MLP neurons of a small language model. Each row is named by its layer, matrix (down: output weights) and neuron, and shows model dimensions 32-127. Each number is 500 + 40 x the weight over its row's rms, rounded and kept within 0 to 999. Numbers have three digits each. A neuron's up and down rows have the sign that makes its largest values positive.
After each neuron's rows, "fires before" lists the tokens most often just after its 100 highest values on Wikipedia text that the model never trained on.

L6.down256:519533518497503569534503519495485548506464468480517500537542525461494474406544489483498569470507461493506482497488457532436479461557496576543493493481450609537514521500532521458501463465487501537509499480447593596523463468504575519448474451486570527453534577530537507510530567575494552498
fires before: " (", "%", "″", ")", ".", " |"

L6.down142:527458548550543496512476455505486538518466521485539487503511516543518444505455484476515552517476453538472442487571497553505569542514516460475502493477472473560505524514498462475493549495524535522513489489513481515518541477533463534493521450473484486324506547462449548533467534488524496477
fires before: "=", " the", " a"

L4.down99:526484528491519482469460409548596533508593513453573552500469507560532487474495460500524473523465523451531510476420500436517486519512492556585479468493497483535446515522421548540491473492501508514623483582498506499543492505550487469473479513476454550556540505545523614471538500518531551550
fires before: "\n\n", "=", "W", "E"

L4.down47:491511473539531483548485448461445533571546499537448468490466452519516468511488476502476457488471476534454460440488498505532533455465442484477547532537497536571543533584417560503487458554428518523412477465448496472553454414460552499537564494481501501601522550469475500500564449545491465500
fires before: " |", "\n", ")", "  ", " 1"

L4.down377:449464538447527519501549586558466500534520540404385534442556490527509533481484456442523586497494490503487511484448430504579494477495509558545558521483492550537431481530524453518505538496503570516487470485543519443499502507455488479525482376551560558577549459494553479411591465532540469492
fires before: " |", ".", "Season", "F"

L4.down354:462463520494533523521546462556484510433490548544505486534512464487517556510424494526503535423474487492510475444470460528481550516591543510470494523465467569514476467491494565547527523488550519460543493486561463548452505570504499597480576564490536553425497543483575388510415525487535505486
fires before: "="

L4.down329:475532485460555523440490499531445487451590531504490485542479459536540514412404568479449563532501442519497545512488448516593530425441520560499491508511523507545518537513546500460545468468507496499414515510509491498525452501496532528583492505496461456493572504485536500467457527551479529458
fires before: "\n\n", " In", " The", " He"

L4.down236:476451522530506499541478461498475517489504548429485638462433476361462459535531520481565425511507481516516547489482495471451465524553429520565533561530549500481477493504505490528507487476507490530477512570504499527525518433544465499535460533545456466514503517462550446428443446539481475514
fires before: ":", " by", "s", " |", " date"

L4.down300:509460512483415447438516502480513490523507494495504560551524561498523546520508506474471559511486449463515530499477436453517563490552475482481444451491514546516460484494550513530485491477492488439542585503530557480564533494487493495509503398543522463416498501427590542513502504558556509453
fires before: "=", "-", "The", "In", "On"

L6.down198:484489454497504465423534511399567529570548471494481552529466538469489530497522467558522454513536502496532527532491501469487474450508510576515527539486515458456543449520546516511444494417507532454436474461510504438527528507516474501450543542480485483458540445522500531481568524528527505567
fires before: " |", " the", ":", "ion"

L4.down363:493444529508575516521539489472538473509470506495594487495536491582530472558500557423408494505507512495495556517463421534408498464446451493490515539502418482485481479466453461532486504475502500507458518531437464508522416490531555507502529498546512520548461591523532533473502514528476479533
fires before: " |", "%", " ("

L6.down342:473500512475500441540505554488527498555521467554544470557513463557523427532408500501543475566497455471435477436563533481467542453462492473572477507497523514555534504528469544457511468566518598432495484541507527485538494507534580575548513460422490483428475502486516520508513438468523462507
fires before: "="

L4.down369:505445515541548540547465516526528530540596501488462542523520448520492566515530505526495445434565490482523569530448533482518527501566563587510461467420487566526451484500497443539436529458477472531502560511519506537578497521550518571534485456477444461593467575541449501565449497448514540501
fires before: " a", " an"

L4.down145:475523440507509510518464493535500471490484464421542445557460431483503523436446544559405520444514554508523481566558438512578474454552531488455499501522430565413492388550476505510518543459451486480547465539507550488476510532548545429512452494564504535482444511532508474547459496488489502523
fires before: " |", " (", " –", ","

L3.down219:519506445532516456536461497517402520467484473493485473400436476514490514526522496531465475483479517513485472486446459514561471513503453576486517572501522450437490491454547504492474503538476553501486555559498498522516502595502510586529548517488497505561535444556537543457550552524516520455
fires before: "="

L4.down217:515474493442497599469458528449519477458492451419458512542483496484467513522470459583487498471414607509500468540500548441559551491526527611548475545465425505536466585519462585503549518525564506543510519558409458528509567528533520484483504470445472502473492476504513511553458516501452523449
fires before: ")", " (", " |", " \""

L6.down182:516541392482489461535489441494498557498467529537499490477541415389521577462532487499481510492533537457509543548464488452517483536480469533526474445458457515530450463535485511471523505524491476471420424586550512543559561600439498485489446525472563503514540522488531532557476505561495554487
fires before: "-", "ess", "\n", "final", "un"

L6.down28:532475525512499498504505566471523484483431528463539537489441550543483512523481537460492447460490543511545489515558525527532445508459546551537535542497457489567507414605534500462462491510521620464501518479538445481584465524549481568515515506437429544520493500537512536447517486506547560415
fires before: " the", " its", " those"

L6.down84:498520561487414458469518475494560465564413462451433493475488543406502449520534504510562530493512449443541502493509496537485507494487471540519396448497492538545520494499468532525544462535474508481530494538536459483549461552508524533495495407513593433385466454534438412456518492525478426515
fires before: "="

L6.down227:494544487470511474505498496443513478556443522568446449509489479631553475468500548552482439463487494565517580505507448493522462527495490462476498552445488456503510533515491503490520461545461506496531474543480524518476470455526572483539473508501500482474523536521464494469529542524592534425
fires before: "s"

L3.down382:496462529481493487461506523475600591478527492500515535441480532444485505511442522452539556488585473448492435477403446566423458463506540493468449562461462501467545466497540452525474581484561490516533446519547488458496498468518472460489547480480511469459513514474472517433508499490495491431
fires before: " |", "5", "8", "0", "4", "6"

L4.down424:512530557460530456528543519494448496498514512485506501446551552466463512598549474524489443446536471479519510599547538493502523554525448534494526554471510468541477509515459504512443493514528511458541489487469472504525528496504516494491452455572509525453523489548496505522501525468486544430
fires before: "="

L3.down146:469585498574473463493487533515488497477500505546527442463408503492506505501588479522537492504493560524516512516516542543466534458479488508533467483479532508527586561510484522483517479478460484516517559533517536550410471488509545508473514560540599488593517429551456486420491532443502509522
fires before: "="

L3.down191:520410531477548541494443530499488480458479501484480515490451474504532465533535550566512445520434504442540547484449509517554518514452473562494495518521468485509491484444557448522429499587504503508492487549492386522564486481526545461457485411449516532528548499546533545483529471542512565483
fires before: "\n", "\n\n", "="

L3.down112:509538490452489471544451437491456560511506471419606482471460507576496491527527496489513471508409533537533541498484533534511524519430484440501555468473468516532434512491484542513489538478538495562514559452524449567564493477419558557525502461510465467509480497555568555541518514493467457440
fires before: "=", "\n\n", "\n"

L3.down421:507475505477555495471551515495540526532514463473452494585520513547501487563493507489508477485509448556500556520530528445498486521517513578576536506539497534496533459486460454530503592487503579457606385478462482512570482435547468481430500422531558516428487582469464476487536516492477457537
fires before: "\n\n", "N", "W", "E"

L4.down140:424426499521524489441478502552556457555434442473495551489538511460511480517482521487559554488508491530483551605505384518494517483553497560455492451482488495503432568487489529481505511490593589502507556594505509483496465482556518471562484526532454453441471516469577513530445571491523504421
fires before: " |", ")", " was", " of", " 18"

L4.down173:467517479596478529559447498483440498491547449491508503426415481532495509509565396481507461453436461485499517408513506510484559530429494439499539514469563515502604524485539550470438512549446531524521494506449489469519463429449510509497562548557496549468581576475510509543541534493447534486
fires before: "|", "\n", " 0", " 1", " 2"

L4.down106:476444474583499454553466477472585526519587408489529532558498542522509462469521467478463475485486453469554567452413418452479451472491542517464473507512503442546437540555474507573516572471482512509546511410511550454503513477514463486546516462460482494476524515511459436446507577455471488395
fires before: ",", "."

L4.down241:505544513512464518522471504525497463448536447489459515496504510471552504511531488514517450495484520513499489495485495439528553548528464453531568477494474526521560497534537515586466500489524495506466544518536443514438543521530520457495532465530513564525478516443498441458466492443462435545
fires before: " in", " by", " to", " on", " up"

L4.down9:445495517526534497563542464472464513549444479449421515478456527516491494479445515490403465445484545461446474489541467539518523609497492521599545546495545524504469487515509537509503504520464501535483555470523448471474515452485448469481502487585466456569559517465497545494512495503551504509
fires before: " |", ".", "\n"

L4.down10:493467509471476451454509541512430464476518529553553489532500455471429450511516547495503499534532523463552434562517499510562479501467461628484458552437443581506555461539514435561454531506504475502508488496545516487538510488442497519482477417445498526484504492493532497487505518579519581506
fires before: ")", " (", ";", ":", "\n", "\n\n"

L6.down202:520523482550456504450466517507595521485509567493476524585481514477546475503451485540561511584454472522543495504488494491500491444496528509467467522477506508385468551489507570464505432433496497397514484477463518446483518469536427409434439579509536566495524436483517556494457531493498502484
fires before: "|"

L4.down447:535453512541463524529522478477525472525518484512552501477493493549540428441518508496510509485550507523505500499450565470410495535417457526558493474474544618443480473550486387507506472490560485515535534484474497494536509444521550512483551403441459522558576458509458520510505540531489498460
fires before: "%", " |", " million"

L3.down226:528485454477500461530536453487546537461452493506484504461508480477487412459504450474499513532438447510517481419529457447462476513465471507453535514432470585472508543555510529436514484557450459533517546536556555490512449572493551529514561530505445530604477554457518464462445534516507480493
fires before: " |", ".", " #", "^", ","

L6.down296:470504494521532398530510499462511453397522506482506505447561541448481472500536574564428553498502537498490481464461459509461561510475533514488457490462444535511573488526467487573483482533502513469507528550569380445487525482540438548531529468580539444490490542512461540416531473456506452509
fires before: " as", " the", " known"

L6.down315:459484494451516374552513468528499542493467555501481524524494479538412542485497481509509548568478510519491457504505490474536536439503488479536462475508436485538458496404525557512503481522532482524469549392544520541558509556558487551490522514520497499463422513541531526554471455455508546551
fires before: "=", "|"

L6.down76:563524480518516431459474515487560475478465480479500465479466536479525489520474464487525521460398491473529441537462577540406469464453547473496447510537532431528525448424550492556483519470479510515607523520499525512543530463521527470483531515536525558517529511501508470435433516560517530485
fires before: "'", "{", " States", " |"

L4.down158:521555508479479502448493516499479483576536449514581451425524435519507502518436463553466493532487503507575491513495518488525520513481528547480446474452502538481457462514543519483448512505448473511418527406510504550505512470484470517521500534547486473488450533573445517507589559488450480486
fires before: " a", " an", " the", " known"

L6.down403:538540537514523607497525428547535500541505491473561502496491490478454452516481527487452529420571524543483492481527408433421529511521455546518510526583473453474529513486486505463471447603547507521451568624498503521519527491497479545493521511526530480457461447490584490482502488489449539427
fires before: " by", " in", " to", ".", " on"

L4.down255:522479442471482458434511525519475436521487472499465473533561524523484477477493518484499564426507456537491486466500516528522516505459526478429526483514547509475506533479484565420448522483543538512501472503529575483523557487540548466527519459475522448484471490512563478536588562473446474509
fires before: "\n", "  ", " 0", " 1", "\n\n"

L4.down351:554461486542488548553514434439519484480463504450458508510509551491613457465490448496559472490467494546533479499472489478463446513496491521450563440508468537448595495459479392512488381510502563507499462459502419528457542493484538521435523532534484506484580559501502460480493540557438487500
fires before: ".", ",", "'", "est"

L6.down155:533479453476555434503402468543511489443570517547437505466489472553469495507510483528476444522542500416500528403530423553540481430490515563485499557526414534499501550465505526519536451483533529482478606476527498530536564501544499512493538466468505480445439444475490556453537562519505472489
fires before: "=", ":", "("

L3.down44:486487435493450492470515489457486501547547491544472545461460469476555459510546500426517467436477518516511551448542461435556468475428504479520464515423484545533450545488511560505576524507508489499480461551456520509520495521417481452540483484539445544526488458507491478485543543443557503461
fires before: "\n", "-", "N", "  ", "2", "E"

L4.down247:531490496509527565488370484518490509490570464522432506478497494544529525558435495600488550452519495442537485507468503511518453480516399513524446489535491452516482487473489507550549520465542562480471475471511536442507485509510482521499506482481510499491484549581522492518461524503490552514
fires before: " a", "\n\n", " an"

L4.down17:467482485452521539485514489509472517575533562466495500504383473542421546518496457538469503485529535482459548488494475473508585472418463486577524479484500541532422507488500499497458560511468528445515479504506378588475509529514542497536490503518518529526511469517490514494533455469504461543
fires before: "\n", "  "

L6.down32:524487499483531469497480498518554500482535424500511609494563526462449495556557500515482446483526507473492528470475435539572539468458577502524479458475440439489539495445545502489483509503508450556500547440428504522550484437509548553488528486490463543496503507454518579517459516531494539565
fires before: " to", " and", " century", " (", "–"

L4.down402:529511580500485401498437477516505516446507489455493481549508506511517461548486488480454451496511471477551451468548554422501498527577402548522566510473532519530477567501477514440479541480389458503508447496455519495520426480460494482525526437455500506428494522548502481557521565483522591523
fires before: "%", " (", ")", " |", "″"

L6.down430:472511520471459464519453529544455517469552483517510516469509470423513476505490467537523463515476495505460547481549494473567550517507533444507432505465519502526465537508508465551519439531505438542455470556509487466515558470518553524501544512485533479350489506500503426564579524466496481486
fires before: "="

L4.down198:466542518554424591500528551472459506550482469478509523430495515486486573449396443474459516504490495530506463530432503480516548436462518519386527488484541480518454573477485471504544552498509529501482468439505358501484436517466508510510510507484503519498497466521529553491548467493555487517
fires before: "=", "\n\n", "\n", " =", "s", ":"

L6.down69:521510493522456483522608488465456443507519528483474488446498516485552486513496434487492501520483463463474495480540563512528461524455558521455451453484512547535502509480472438503563530511544498526553463440454532522397451533461462464514509491527547542590518491487552490498485531503504527497
fires before: " Party", "  ", " Pos", " Team", " No", " Chart"

L4.down151:555486513574545464498442425459492532531449481470454517448412570538489496533511460525507482411542560549501534438499550444511510434481530494551466503518472511490541574501463499484514531591441496482525539528418502522551504465512515487508480525491397515474544473549552512452457567476509422489
fires before: "\n", " 0", " 1", "  ", "\n\n", " ."

L4.down216:497506508484486518568458539499469505538488475586524435478534524484453506519539480454514480423520501497530463494561497495606440523575507499528546457509547471517488434522498420481456483468535518485454501545510482482491545449458525579473477573513435557450469472531545473497511448560552465537
fires before: "-", ")", ":", "–"

L6.down268:483525491505515506548481523521524556473497546523529546519499500440531464396522518493554483473458533548484499511484463489522521423519526544523498552487525445526457542501555492538575471536470448397526522528500444485521540538484531456494505503472470571467513532469497487401471546556525453446
fires before: "="

L3.down22:598566518484558512525443474531458513564578549438523488449509448546501522453540489497429478542587602478494489455517511520442530502468517510518461477470470460518501574459455493524473483512519489510440552496515477508498560484560538471440486459503535439569465511477509442494461540524537448453
fires before: " by", " to", " in", " for", " on", " as"

L6.down52:551569502507520430450480479516498521508487469490480516564478530482572520502471488503527445477449478460534529483549550502505508428457474497514545524537488523511485584530546499442433419492477532494584574412491501580518496496443509450548446544513521511498502459418503481462531458475544429499
fires before: "'", " |", "11"

L4.down379:483475450530455563514534424513495475466511522500407515576534476447515440503471479583455534481529588522489513486514536468491451497501475527493528577544464473507473531584471573448539523513489487478543515482446519472472468535570478526448469476536495523499453487518506579460508512474508505474
fires before: ",", " |", "."

L4.down176:504513488469497492469541524513477506525502611528446552434495526441549521456478527516523498418500487436544439498602489501467483540525464535461528521505546504504460435501509480450512544518482516523456491497476492445538486512468490475431496457443473581547521476483465513520449591544473598493
fires before: " |", "%", "  ", "\n", " 1"

L4.down441:447475516581519446498423533504518524467507517480514464445470472571465455518542480549520452491518451517499543474481561488551543538491479504507429511523495497484470556536486551377513492535452483521393500529438527555523481469486526470496482565495475483460598515450475457452458510530500526468
fires before: "|", "-"

L3.down407:478469492461503496512488546501539526529504489507535513462479498538436486497507472559513547505550554564537481516558565473518495505575497468438500528439476532459496559516470539450474531555529513487541536542448497561577490428519515554585534550432500518393471536510488511559544531486525537524
fires before: "=", "\n\n", "\n", "F", ","

L3.down325:491503510503438551511472491524552472469532516511535513446480416484488495483521488524487476456503498494481535469527423498499495492535611492505483482501473529542533490566462460531451487592431508400508488627559469573502497446489494477472499450456506541439518468555452482445490466481491462525
fires before: " |", "."

L6.down164:502493540457460433543543440486414537544505500505520534442572541507456515594458581529468472594482489489547519484542452481544449519543459528538461507524477510512470531449486532493546478504532479522497474510426503508522536518561523508536458460456573446517474488451513447458497508551534468508
fires before: "%", " (", " |"

L6.down207:486489534504547571439563512520528539501466511474508488579470487511504494549496528459495472457536545514529555508502469484466561465531497470547461591523505548474434496564476489513464533461537434592462513455466447509546499470482553451486550571536474466528484517548542519524463502509495494564
fires before: "-", " 2", " Goals"

L6.down368:419488501538508567503443486541491521546545503576477530523456483524427449490450448484485483528492488517464563520491422475519570497519557465505459434481482448483505478480564534494508469489462473597563516490511397501468470518450503545518520519550479438533464510467512514473477580497498508451
fires before: "0", "1", "2", "3", "6"

L6.down206:526500533558558452469494506455573504522457529504505457508579486536557505596435528471442522508505512515550475481506524469503464446417501474514514542539494521508511510585472465481439603488520499452500527497507480537452423528502517494501533457558469470462452487547551504532518542557503517573
fires before: " the", " a", " an"

L3.down349:483411465501480547473524506388502471482535462463450504491499482493524500528558432575520521462529520532531566488457481454497451532524460456564524441477506465462458477569441448429501565519535508501452496549484478551491499427499478462542551481480529537493463450535497446480477514489504500454
fires before: ","

L3.down372:448492521468414425517463471546491446532528486483544502469511478466445467516494487472477571469497528482470428546543478540528470512513510456506518502488497499494472484630507467512522440481559513527598504530588412466524491483510481426545538534580515491530517474480411547465511499503490450520
fires before: " |", "8", "1", "2", "0"

L3.down217:472532499485480472465556478502520439401535453468500582518468481501462484507541552487511487496489530485537548461497503432408549511518546564533510550492568538514509488470481402543588489519542523502400605488488532536499481521494576475568492445528535495530472487506511512510527607504545468535
fires before: ".", "=", " |"

L6.down317:482513570449401412501529498510413496487499495479523498459563483452456530469532468499514531504464538463477492540464522564455522511518504565472511473435551518558470486545536538594472507514552515502505452529531495526527500564472491519489465506408508521515517525489518577500526591485510578516
fires before: "=", "The"

L4.down442:449502478564474450496537482526415482467515474493403478438566589512513479540498533469427509536457483509479526604506528499529578512463487442504474514494472493543503470476494528492515499576471458489574533554477417485512492507464509482447494568500533516501470586513531448597627503481490489549
fires before: " |", "%"

L6.down141:501430395511465510553499510469584489412472500530522502404393541478506532545506487511461541450529536523563513489487453456527462513497530552471491450425488530441521481502506447504521514547520480483415503482470472518546472501567442421483502534477521519551483506476523486482555552593520505523
fires before: ","

L4.down188:537451552465514513485519532548489519468547557541468499446523454514480500486476529580497471530525523535451482548465495479502508467501540543456468508436545517420476549587442520512464507529487538515491510570499493459492455508489500491506525495416518460521521484500529517531514548514487466405
fires before: "=", "In", "He", "D", "The", " He"

L3.down255:488515517480550505513446513554434472455470499491504474512520517530524491528482534502510503460509501440548434549442483520488503604528491495491468454554451607496495513531483487475489508502483445499481553452550496472482484484488555528496435487446491564449460555584483514546524411537539500500
fires before: "-", "\n", "|"

L3.down27:427462440570519471537563579491537504499563534456497568505537447500507477409505491481494514496530476533536554518472504506536449515420421505522547495453463453459501493521457479540512516458543497515462474536455563585472495475486517501473497465463508490515496403484592519423498482553563495535
fires before: "="

L4.down138:487497543442424426478454443443490556490461540546490478513547500477527508527494481540431469511520508510490487497522535479501448480595598491512531507546507597450529464533539504496478426458571502502461536434454491496520531533547488477552490530455485466468497490486554564437449577505500446494
fires before: " |", "'", ".", "°", "0"

L6.down72:466515464502493508512469559489489575466558465480508505477477459516539486441549496433493475478493509422473513519524505521551482478475558534522479516470506500483577472521512493442497519541562509484496526530456578491496475568466547513434514538493433596548526570523508457415476566495503577521
fires before: " |", ":", "="

L6.down358:485536451511460440534477490481541546525476442553399556560542471549505440557559473503450520508492499560495599500412580538455498470514527499509531546413447486532467497530493558574439508512470459460516536491440458478565514458525451451478532467494578518475477494548475504438499494493535492456
fires before: "=", " \"", ".", " Di"

L4.down392:505455546526502516594502558496415492442552523512506415441473496568497465393473522480490437519517569501479538497542509459551497504443495424483493461587485528500478512516472511539496499422449475520516479476472483487569514513494444527470468511471462476484580584444412488572468529515448487518
fires before: "%", " |"

L6.down110:577566502483481588489548553530483502477436499509503482462458584481478481504524522522542465543527617495489543495497504431537525473530486501528560511502551486474552501476420425487542501554546465466506457531434509531524463472539505565541466516465532512541504495543507497449531477547555429500
fires before: "s", " that"

L4.down409:507579492535429579490566556499500542556477517419566526523515470543440533508537492510544509473516474502509454593522503543503489492524502515467496538457561536486482591516432589472529560444552510575541555427484490469491486483502531500478486473448504470475392470498554480541497536447563437462
fires before: "-", " -"

L6.down94:480449523597449427428473473450515468528483483567621478529487537570480532514542521517465462505411421429501505537481568462591517484531539488476520475451547442504485399516473479521500506519481507543466511478568494537576516475507517542487526506446525552502501522469560456548451484512539484483
fires before: "-", "  ", "\n", "en", "ble", " 1"

L6.down139:586556443497486573501537541449458504466475513519526507471512513504456452493455419524415479538507527474487460535565470438609493507489453417482541552512488525499501510453595532464514503448538454522414490523488558573417513585501509502483475410472557520524481532467547468512543520567467474568
fires before: "s", "L"

L6.down214:473496466504483521487517519531525488425477539476426512467515499557489413555571483574452484528547464434528448492490489509543523490500463542547497492420520496553538562469540583572497460555441504467486547466537545517503477515510514485471532504542457466533517521549549537505569461506442510381
fires before: "=", "le", " as"

L3.down330:489502475527506510541444504558424439502482488494508548513454580502496448484543559481462436464439515493513531471490471497428456458492463512491540567479498510505545533550445469555523536494489528449475586524455504533537523513480545537580487526506504569450484557564521482543525519482555498443
fires before: ",", ".", ")"

L3.down176:462458535495485535550517598499505548388512549500490499543503476440470524495536516535439525494551476488475570471523474530554470465510490520574468497486439460559476490515499443479483528524445498496490459479528540568526437519469587467520463521439511483578474453493446526502479531539520464495
fires before: " |", ",", ".", " April"

L6.down386:531509566468479536477398505467540484516476563505481501524502485486521450474576537500520456471552500507516461550492500515510609466467497593554524523532493514422441455470473432543482467495446393481511493420549417452485438485520512474474476473477484519623533508547467513518522530517537508419
fires before: "\n", " |", "\n\n", " ("

L4.down72:445526460495520477440488507489512518563437492484496462506511453504566473533590528535490469482458457468551479534590454491559542497507470503542517512558462503500440539487557475520540546518469541446370482546455409481510435519535381548505485525530484457573542470553453523472592483534526522487
fires before: "-"

L4.down389:509540510545517563546540524506455473631493527515529569485508569516508556519543546541420487465509489540439512494523428521487533517523580477439481477552487557477500463526496481502489526526439479543519454535468437477459526451458507563561526512492518510519493539505454540466557499505438443450
fires before: " |", "\n", ")", ".", " of", ";"

L6.down50:495484479449533513492471497494403536572533535471545547562531507570435571556559490466438510524462392477485556530567595529537533460413456438519459521504506475520544413515571528459474543428541525550528459488487580508495492470498471494507464423486513443592464479464516544472471491499570526484
fires before: "-"

L4.down66:472519486521495482437462536498463531500565484522405553461457461576506459520487498470412578509557485582538487493480534471456493455460461483417496543412529474479443530476487482500575535434547548506477545520461472520548507493491493499520488453478504477583483527546493593464507506518521491499
fires before: "\n\n", " The", " In", " It"

L6.down276:504541536513498408524486526514602481495512480524474485477419488530522488497548455524501410406503460469485495470457477480556473460497485486455560544443443520447489441541491480486433521500505560463477485539563510523565476470585516542483596496503535461498574456532550546508514575496513476415
fires before: ":", "\n", " is", " (", "=", " a"

L3.down375:490511464531460434481503504473531483464456437503520483490453499521557470493505461547504532561534554512518491527428436508434543447459429492547453517487489525598501569468507527580567508538525564402482545505587502550573454439466454452497540453545491482528505449434492504525450483533501493521
fires before: "="

L3.down291:499545409502483593471592538588493607540466546540527549557477467496462523421406497455473501477489520542463509549543496500554482482528527490533488520479554454521503447503552541493498564489522539508502490488476459495493420498459431522431456466457479533529535485481462542512551467432518512471
fires before: " |", " of", "s", ":", "."

L4.down350:449496535471451492477418428424479433435491479493421491487540533535487538559484427481496558499530548467497492422499482548556508460537534454540484504570475491494452516516559484474547475480533549507464465525557573472453469529454559448477533535421461472477564491449534483538482477491511555497
fires before: " |", ",", "-", " (", ";"

L3.down339:527497513508479476539564558561543459442512501444461466538427456477578565467549460481437501499514501526480495496452548528474493488509437500512470472526511526495425420456443449499510527473479504497471535495522444511499430518489458530524514431457535528508447474532521578459483512574473394482
fires before: " |", ".", " of"

L4.down133:458510496505446456539486541495503482563552537522512481485578466499460454530440494512467573466453448518517506470482522439532539549514505517451575533519458435512478481507470515500511519504520525549486578554476531538562472553465469517505521446460550442460456552445526511447432580513494483551
fires before: "=", "The", "In"

L6.down377:522503512498520493534443522475450582503481500475448514501496512516491450474489524570490479472567500466491416487463481482512554450461447510478482524477457456555420565491526503537564502477493520492501539577563494506624492511541465597524469503521440510658507545492544506482462470527555464498
fires before: "=", "The", "In", "\n\n"